config.toml
d_mlp = 704
parallel_block = false
final_lr_fraction = 0.0
MLP neurons of a small language model. Each row is named by its layer, matrix (gate and up: input weights; down: output weights) and neuron, and shows model dimensions 128-255. Each number is 128 + 32 x the weight over its row's rms, rounded and kept within 0 to 255. A neuron's up and down rows have the sign that makes its largest values positive.
After each neuron's rows is what it responds to, as a language model described it from the Wikipedia text at the highest values.

L5.gate582 [133 134 134 133 164 125 119 116 153 157  93 121  71 167 164  82 128 122 175 113  70 123 110 139 127 122 161 162 140 107  73 163  85 177  89 162 116  92  68 106 141  82 109 109 118 126 124 110 129 114 114  80  93 181 142  54 120 124  69 148 109 167 117  71 188 116 164 161 179 131 114 123 122 125  89 176  79  96 126 107 122 135  87  97 145  39 152 120 143 155 100 158 103  75 102 109 107  59 109 123 124 108  78 122 147 161 158 116 138 174 157 138 101 136 168 134 182 193 110 134  61 141 140 179 179 132 134 120]
L5.up582 [139 103  80 135 138 144 122  95 154 124 170 194 109 205 148  95 119 150 127 108 166  87  79 109 136 150 103 166 132 105 149  82 116 122 140 104 134 137 161 165 156 119 106  93 190 109 116 121 126 103 109 168 146  48 135 112 138 116 153 121 159  95 113 127 163 113 136 122 110 116 134 138 150 102 114  80 125 108 187  94 151 126 153 131  78 147  88 157 113 125 153  84 149 150 100 106 131 169 165  85 149 148  90 115 104 115 157  89 118 112 124 100 125  74 131  94 133 161 190 102 179 132 143 135 115 136 174 194]
L5.down582 [ 93 121 106 114 126 109 115 192  97 176 131  36  99 167 130 121 115 116 127 106  93 156 150 143 150 103 126 119  99 153 108 121 143 148  65 179 101 148 134 111 128 190 119  99  61 186 119 204 171 146 192  57 124  96 101 131 169  84 128 152 120 126 128 145  89 161 133  75 152 101  60 113 179 121 126 152 114  90  79 176 152 144  92 128 177 134 165  99 158 150  99 185 137 135  82 149 172  82 139 134 169  91 190 107 138 118  71 143 112 124 128 118 142 164 143 126 135 186 119 151 125  86 118 154 112 111 102 118]
Responds to: Mostly "be" starting began/behind/being, or a preposition (in, on, to) right after a noun; also mid-name pieces (Rob-er-t), spaces before years.

L6.gate395 [121 149  92  93 120 127 114 142 156 128 125 112  87 127 197 120 119 105 136  84 112 150  92 180 171 142 156 187 165 153  79 128 123 146 163 137 130 174  93 169 154 103 112  74 107 109 128 104 117 134  89 103 135 194 168 170 120 106 125 100  78 137 170 178 201 126 153 117  92 132 159 166  97 119 159 136 102 140  92  65 128 158 118 158 110 106 157 127 109 151 196 154 112 134 140 151 139  60 135  86 169 111 123 199  88 123 184 106 107 136 133 130 123  93 153 102  86 127 194 127 117 128  95 100 143 194 136 123]
L6.up395 [ 93  50 105 104 123 112 156 104 121 149  97 167 148 167 107 163 147 175 135 124 131  87 114 190 171 112 158 151 207 159  80 108 128  52 129 141 160  78 134 109 152 157 126  82 140 125  50 103 160 136 148 143 111 129 105 146  99 115 112 103 129 143  94 109 141 162  64 153 122 106 123 122 165  96  86 111  93 153 109 143 101 161  65 135 173 124 120 104 124 122 176 135 195  77 158 124 138 152 161 165 118 132 186 167 159 151 119 101 105 109 151  86  92 131 130 121 141  95 113  93 160 179 118  82 133 141 150 156]
L6.down395 [ 69 113 109 146 180 125 102 201 214 134 109 120 105 174 143 102 168  88 106 119 116 157 165 107  76 120 153  84 110 152 130  87 118 129 155 146 131 119  89 145 152 145  83 162 118 125 112  98 106  75 104  98 137 136 147 171 150  93 145 113 104 124 179 117 177 127 141 125 129 144 138 166  53  83 137  94 153  78 154 109 182 178 147 135 169 134 124 115 153  70 182 191  97 132  88  84 151 113 129 136  84 103  71  94 137  88 118 109 123 129 135 126 127 133 124 188 183  81 105  71  72 131  83  76 150 130 161 122]
Responds to: Word-piece tokens inside a word already begun, like par-am, l-ist, ex-ist, and first pieces right after a noun, like sh(ows), be(gan), comp(any).

L2.gate401 [130 117 119 125 106 122 143 133 181 130 112 184 152 172 120  79 124 117 135 120  91  44 124  93 222 181 101 101  76 131 130 126 122 104 142 120 124 122 169 121 138  80 129  81 128  83 136  72  76  92 149 135  94 130 134 138 136 129 164 147 120 169  95 115 172 170 138  96  77 112 188  95 116 144 152 122  60 168 123  83  99 175 100 110  99 166 113 158 155  92 164 119 150 116  59 152 121 138 188 196 202 159 134 113  92 112 111 128 131 167 143 148 174 158 119 166 155  75 103  78 118 175 145 139 140 116  87 129]
L2.up401 [ 95 163 164 127 178 179 104 124  59  93 106 158 148  88 102 114 124  53  79 128 107 148  96 158 134  57 112 151 123 122 120 143 153 139 115 121 101 120 126 130 185 167 140 123 163  89 140 111 126  65 100 152 131 117 109 148 157 147 139 207 174  84 109 154  97  99 127  83 141 178 114  89 108 113 108 100 155  89 116 121  77 144  98  38  98  86 150 157 166 104 166 168 171 100 134 176 147 157 169 115 128 126 183  76 169 129 132 134 146 140 131 143 139 130 166  62  80 117  87 119 115 162 150 120 134 152 113 162]
L2.down401 [112 182 139 152  33 111 124 125 165 136 127 160 106 131 163 159 125 146 140 162 153  97 151  97 142 220 157 138 124  90 128 140 102 158 138 121 182 189  81 136 102  81  92 137  87  93 150 102 162 189 161  88  86  92 150  98  70 144  89  98 117 156 145 122 132 166  96 107  87  60 154 140 178 139 142 150  72 138 156 157 112 150 165 186 120 178 122 132  98 149 112 142 141 172 162 105 111 100  96 139 138 125 109 155 132 175 104  93 101 144  91 105 119 154 130 167 156 120 207 154 110 120 142 144 101 184 144 120]
Responds to: Fires on short word-start pieces like sh, d, m, t, cl that begin a longer lowercase word, often after commas, as in sh|own, d|rums, m|ilitary.

L6.gate327 [103 122  83 159 170  76 136  81 141 154 133 175 111 105 136  69 129 150 115 103 140  84 103 103 111 133 133  81 144 106 102 164 135  95 153 166 133 129 151 168 109 134 157 112 140  99 120  76 124 187 127  99 183  75 120 126 144  81 180 110  99 126 153 158 148 158 131 127 164  95 186 118 109 104 128 150 118 169 109 142 166 182 109 148  99 120 117 132 118 123 129 170 130 116 118 141 150 112 139 154 140  91 132 173 135 151 106 222 112  89 136 169 206 170 112  62  94 119 106 116 127 140  90  65 142 100 189 187]
L6.up327 [149 154 134 111 147  93 150 106 118  53 120 118 126  82 142 101 124 103  61 152 132 130 166  91 126 136  99 110 121  73  97 130 150 104  84 138  89 116 104 153 114 158 136 141 126 160  81 116  79 147 139  79 130 124 132  95 171 119 136 154 117 155 158 134 147 142 109 132 112 198 183 152 131 117  95 137  88 121 146 140 196 184  98 162  24  48 147 128 108 187 146 140 133  97 128 129 173 153 149 160  79 126 108 200  99 115 120 150 138 114  68 149 101  97 162 135 140  78 152 144 122 116  69 121 174 151  62 178]
L6.down327 [108  96 173 100 139 167 191 126 129 191 126 188 129  96 107 136 145 124 136 114 184 138  72 159 132 123  79 148 131 107 167 112 101  83 179 132 186 118 155 147 133 111 138 150 120  71 174 208  91 103  80 165 102 168 153 128 152 121 155 122 150 109  91 178 132 142 187 168 138  96  68  87 135 178 171 132 146 124  92 122 138  95 178  99 202 152 157 148  38 124 129 105 114 131  96 162 108 100  97  98 152 109 107 132 177 173  78 144 146 108 157  94 149 165  65 127 138 150  95 245 112 131 164  94  77 139 121  97]
Responds to: Second word pieces completing common words after short prefixes like d, res and pro (d-irect, res-ult, pro-ject), plus film after a descriptor such as Television.

L2.gate15 [135  72 132 162 134 118 135 105 113 104 141 109 151 128  84 106 160 131  82 163 166 126 152 163 157 152 102 166 165 164  82 148 137  86 100 138 166 132 156 129 127 114 111 116 138  82  97 126 126 130 137 111 153 118 109 102 207 115 144 222 151 119  91 100  75 110 174 115 124  87 112 169 117 196  84 150 109 171 136 136 166 136  97 147 121 102  87 199  92 101 121  68  47 117 117 144 120  97 116  97 117 138  94  96 216 161 144 100 135 112 175  95 138  81 206 104  84 125 139 120 144 155 192 135  82 114 158  58]
L2.up15 [118 118 121 119   8  97 138 152 153  52 136 151 133 133 110  70 174 159 178 149 118  79 148 153 140 148 161  80 111 132 149 169 144  84  93 101 163 173 104 133 108  85 127 131 184 113 122 179  95 135 121 115 138 173 134 132 184 190 145 141 148 154  59 130 114 154 185 121 105 135  91 161 101 188 166  98 110 166 108 153 136 112 139  88 109 200 134  73 105  89 109  72 101  85 129  91 148  63 143  97 131 103 148 176 173 112  94 136 133  66 137 123 128 109 173 105 122 126 110  86 182 128 165 139 133  69 120 150]
L2.down15 [140 184 151 120 152 135 119 151 124 168 171 147 172 178 152 126 138  88 202  73 119 150 110  79  58 120 143  67 107 100 175 154 130 131 149  98  57 150 109 129 145 129 148 178 101 147 140 109 120 135  96 130 108 152 138 139  93 129 137  75  66 179 123 135 180 158  76 165 128 128 150  84 160 126 142 121 190 181 116  92 117 124 140 133  89 171 123  58 123 151  95 152 182 134 151 120 116 155 138 169 131  86 194  98  83  77 104 136 121 134  99 169 126 158  97 144 183 144 125 141 173  89 137  80 136 148 125 164]
Responds to: The word "and" joining two nouns, names or adjectives, as in Saint Kitts and Nevis, officers and enlisted, or Airlines and destinations.

L6.gate520 [115 148 121 139 176 147 130  91 118 112 115 160  96 101 137 159  88 157 135 134 139 187 109 155 130 204 154 103 155 115  89 131  71 154 108  99 105 152 149 208 178 138 133 118 104  79  98 127 119  82 102  89 143 130 123 109 123 152  67  61 115 149 153  98 119 153 158  97  84 129 139 182 192 161  85 143 135 116 114 183 114 101  95 158 154 130 118 110 148 172 170 166 149 171 174 149 134 199 118  91 121 123 117 125 114 152  91  93 147 141 119 172 173 106 107 167  72  41 133  71  96  82 123 132 134 115 127  92]
L6.up520 [166 152 148  76 104 168 144 176 142  96 144 144 169 148 141 146 111 112 154 136 124 160 164 104 101 160 184 133 168 116  94  94 115 160 113  72 124 131 139  99 163 130 145 121 122 139 140  44 115  58 116 154 162 132 119  88 224 149  94  96 118 135 106 130 133  59 115 128 109 152  84 133 169 101  54 150 143 103 107 185 150 100 153 127 134  86 103 154  76 181  63  90  93 176 140  82 150 168  72 132 145 126 155 150  84 125  99 149 143 104 131 132 199 116 146 127 155 170  60 136 152 120 157  67 119 150 111 144]
L6.down520 [ 88 165 118 131 162 207 147 118 130 110  57  96  70 157 113 159 111 136 161 136 185 197 102 142  58 178  73 126 130 149  90 171 144 154 177 154 189 103 147 110 121  76 133 110 119  92 128 146 123 169 146  92  75  89 121 211 167 107 101 135  96 114 184 129  95 131 132 125 132 158 122  95 128 186 127 107 152  65  90  87 129 138 137  98 105 131 151 148 152 138  98 181 143  95 171 132 160 153 107  90 103 129 124 138 128  93 142  90 147 131 127  98 129 135 148 120 131  95 137   0 103 128  96  94 149 111  94 117]
Responds to: Pipe separators (|, or | plus line break) closing a cell in Wikipedia tables, mostly after numbers such as times, scores or attendances, e.g. 53.59 |, 2–0 |.

L6.gate634 [143 116 171 131  95 153 155 145 156  72 122 201  99  97  81  90 139 102 148 129 172 116 219 144 166  70 149 186 147 115 138 117  90  80 126 105 173 141 110 101 149 145 121  90 163 149 161 117 127 124 108 102 142 115 152 123 115 142 137 115  97 116 130  87  73 151 138 136  58 147 161 116 162 168 141 143  73 161 118 115  95 106  71 136  66 167  83 149 224 189 133 131  89  91  90 108 148 116 136  94 115 106 157 145 107 157  97 147 110 126 183 180 178  66 172  83 162 166 155  92 179  99 115 156  92  99 197 165]
L6.up634 [ 97 124 135 143 127 120 113 158  78 134 101 165 109 103 117 113 108 152 208 112 142 148 132 189 168  91 131  66 190  95 113  93 119 150  96  95 102 116 121  95 128 103  98 140 156 130 162 117 127 161 108  54 125 144 169 212  96 124 163 105 116 126 118  43 186 188 148 141 128 113 132 152 156 123 129 129  65 125  73 164 100  98 105  90 116 154 163 163  57 173 131  89 154 138 119 116 167 135 118  83 163  49  90 132 170 181 119 112 150 160 194 104 153 128 188 112  93 121 157 106  83  97 120 129 104  79 195 246]
L6.down634 [100 172 174 131 182 255 189 107 175 159 143 115  92 111 126 203 154 128 190 146 169  90 137 111 117 136 149 159  89 133 162 118 137 149 185 168 136 128 143 128  86 106 140 125  85 137  70 155 132 139 141 158 110  63 141  89 101  97 149 137 167 160 105 122 136 109 123 114 148 141 100 138  95 100 107 101 151 159 150 117 176 143 121 165 114 133  79 124 183  98 142 140  99 159 110 119  53 140 148 118 114 184 108 148 202 101  58 155 137 104  93 111 121 125 134 141 110 124 142 139 136 147 168 124  63 162 106 101]
Responds to: Word pieces mid-word such as ion, um, ed, or the first letter of a split word (m-y, L-ake), plus "the" after verbs or prepositions.

L2.gate224 [120 114 117 151 143  40  96 188 170 163 141 113 171 122 122  53 129 111 174 117 143 131 150 151 171 122 169  13 144 127 133 115 140 137  78  96 152  93 100 113 120  79 146 103 109  55 154 158 130 146  99 152 150  99 121 191 114 171 144 109 139 177 128 139 105 164 187 120  85 100 123 139 140 168 111 116 168 192  66 122 147 137 143 149  90 104  99 124 120 127 112  73 132  93 163 165 204  33 124 115  86  98 133 150 139 110 150 182 168 102 149 113  68  95 119 110 120 132 165  83 168  52 107 106 122  74  84 125]
L2.up224 [109  72 125 154  92 133 120 127 155  71 144 137 118 125 113 137  95 159 196  90 118 169 157  93 144 156  81 126  92  58 117 117  61  98  60  86  87 160 123 135 145 224 155 128  87 126 164 166 138 108  93 115 153 169 111 104  92 159  79 121 179 126 134 139 174  99 135 114 182  92 116 152 135 168 125  83 146 100 128  77 166 101 150 118 110 157 105  86  93 164  68 132  95 106 126 134 124  90 117 147 139 208 101 147  53 114 167 150 198 142  92 123 179 164  91 125 135  53 122 151 134 143  94 134  39 110 153 103]
L2.down224 [140 146 136  89 150 134 171 125  87 166 128 125 143 118 122 126 156 119 112 106 117  94 155 171 119 123 145 166 150 206 157 141 204 162 182 165 176 147 152  87 140  76  80 126 160 112 126  80 113 134 140 134  92  85 169 112 149  84 162 142  91 107  86 117 134 133 123 163 120 157 129 129 131  87 138 152  94 103 143 177  89 122 127 135 132 120 169 160 130 135 182 128 137 179 115 130 150 189 176  98 112  36 186 111 185 152  90  84  37 139 159 180  67  97 137 110 116 181 143  99 114 115 139  56 185 143 133 153]
Responds to: The lowercase word the mid-sentence, after verbs, prepositions or commas, starting a noun phrase, as in entered the, sold the, in the.

L6.gate93 [147  99 123 174 141 131  88 173 160 126 167 147  86 165 118 141 144 147 160 127 100  90 143 132 172 173 125 161 170  99 115 118  98 167 145  72 104 110 150  98 140 129 128  85 132 144  90  98  57 120 110  58  81 168 168 167 141 183 158 170 115 137 114 100 107 200 117 130 185 154 124 165 141  55 188 119 123 151 144 124  94  82 168 121 109  98 113 127 138  65 173 153 149 104 126 156 114 154 163 139 187  84 122  96 139  80 191 119 136 190 132 118  98 139 176 155 103  74  58 112 151  95 137 130 165 155 143 121]
L6.up93 [205 188  78 124 183 124  89 131 135  92 104 134 144 188 141  45 144 147 108  54 129 134 118 138 137 145 134 155 108 151 130  91 123 118  89 138 105 149 121 164 110 144 101 174 179 146 124  84 155 140 108 136 125 194 191 120  74 154 131  83 135 128 143 116 140 102 119 165 150  70  98 134 129 102 126 144 168  99 170 117 135 193  42 135 162 134 146 185 109 139 121 156 138 129 157 102  83 123 140 104 132 144 109 142 124 162 123 128  79 161 145 183 120 164 141 146  49 120 123 115  88  76  99  57 158 123 172 137]
L6.down93 [ 92  86 106 195  82  67 166 110 160 159 141 107 131  89  96 177 128 125  83 138 168 120 103 123 114 119 141 104 141 205 161 153 105 124 178 109 106 124 105  54 136 105 197 101  88 114 141 136 140 142 116 103 146 158 164 174 127 129 105 175 195  99 144 143  78 171 157 102 157 135  87  71 114 113  97 134 117 155 133 153  98 112 144 150  88 151 157 129 112  94 106 157 163 171  69 140 134 112 145 117 164 121 151 120 101 102  94 184 125 155  69 115 134 113 122 123 127  99 141 175 151 132 137 169 118 157 129 168]
Responds to: Fires on "and" (sometimes "or", "&", commas) joining two nouns or noun phrases, e.g. fire and shadow, chest pain and shortness, north and east.

L2.gate690 [158 213  85  83 157 147  89  62 123 129 115 106 142 124 113 141 171 117 115 124 105 121 126 150 130 135 177 124 168 154 185  90 106 148 110 118  68 119 123 135 141 121 115 144 106 136 172  92 130 122  96  78 146  80 189 169  89  46 192 133 201  87 134 168 194 129 156 136 104 138 194 157 169 119 112 151 173 122 145 150 138 109 146 129 164 104 154 126 119  91 132  99 195  92 103  63  99 190 190 122 129  97 164  96 124 115  94 156 170 119  60 137 109 129 122 146 129  79  97 103 108 100 101 118 118 133 171 107]
L2.up690 [105 104 138 178 189 112 122 138 126 152 142  79 107 122 159 131 124  77 148 116 152 198 108 149 122 164 204 106 111 119 150  84 140 192 100  89  98  86 122 147 157 131 136 107  99 158 122 125 115  65  95 124 151 122 124 125 180 133 161 122 129 111 169 127 191 111  80  91 103  51 170 211 138 187  79 173 122 106 100 132 120 111 111 181 117 183 121 139 110 173 100 154 138 121 109 149  93 130 164 106 129 151  84 174 129 137 105 119 172 119  65 142 152 109 109 100 129 108 127 105 106 155 179  70 102 147 120  82]
L2.down690 [112  76 135 140 152  91 147 102 111 128 125 168 155 143 127 146 103 102 157 122 151 143 129 137  79  68 169 167 126 112 108 160 121 118 148 153 115 150 132 148 137 167 124  76 146  78 110 133 113  96 130 113 150 174  91 106 161 135  55 126 118 136 139 196 110 155 136 153 110 162 130 101 166 154 105 116 125 128 116 163 149 215 118  89 125 150 101 101 110 150 135 114 103 189 136  88 143 136 155 138 136  79  77 105  66 179 202  97 141 169 167 127 180 154 127 181 166 125  93  86  97 173 136 121  79  92 103  98]
Responds to: Pipe separators between cells in wikitable rows, mostly after a cell ending in a number, semicolon or coordinates, as in "8 |", "leguminella; |" or "°W |".

L5.gate691 [143 159 153 151 120  89 143 136 116  94 161  88 125 141 108 144 135 157 130 141  92 127 176 132 134 177 169 124  88 140  92  80 120 100 157 152 121 169 125 125 100 113 125 162 141 115  87 162 128  78  72  99 124 166 209 105 100 167  81 162 125 167 158 156 129 171  93 170 154 126 179 158 138 131  75 149 113 179 145 127 123  77 126 141 135 141 144 130 113 140 134 112  87  90 209  62 154 160 115 129 133 123  43  73 130 125  88 162  93 108 198 129 107  67 182 136 112  93 181 145 106 155 181 120 114 110 178 152]
L5.up691 [161 100 106 167 122 109  92 110 132  83 131  62 110 166 126 136  94 138  67 111 167 107  98  66  63 147 124 166 121 158  70 116 112 188 110  89 193 102 101 168 141 112 125  81 125 133  94 108 123 177  14  88  75 146 106 137 157 117 118 149  92  99  94 139 107  80 129 173 149 130 161 110 131 126 139 152 136  81 250 146 105 101 184 123 162 175 119 151 115  64 163 113  92 122 123 107  81  75 123 151 121 166 137 135 142 160 109 177 123  80 153 172  86 122 131 186 155 113 123 112 100 149  85 108 115 155 154  86]
L5.down691 [103 144 144 107 144 206 104  96 166  73  90 170 137 157 108  85 145 131 191 115 134 144 147 166  69  90 104 129 141 125 119 119 144 114 125 100  97 135 134 136  90 118 119 186 170 175 123 134 119 155 119 135 119 209 207 166 115 105  94 116 109 110 144 115 133 147 117 119 122 136 177 101 168  91 125 132 138 152 104 161 180 142 162 131 155 154  91 121 112 158 144  35 130  69 116  79 154 143  86  85 195  74 121 168 124 116  90 161 126 155 154 176  60 153 107  82 116 107 176 123 149  25 118 140  56 178 182 171]
Responds to: Commas and "and"/"or" joining nouns in a list or pair, such as "temperature, pressure and velocity" and "fact and fiction".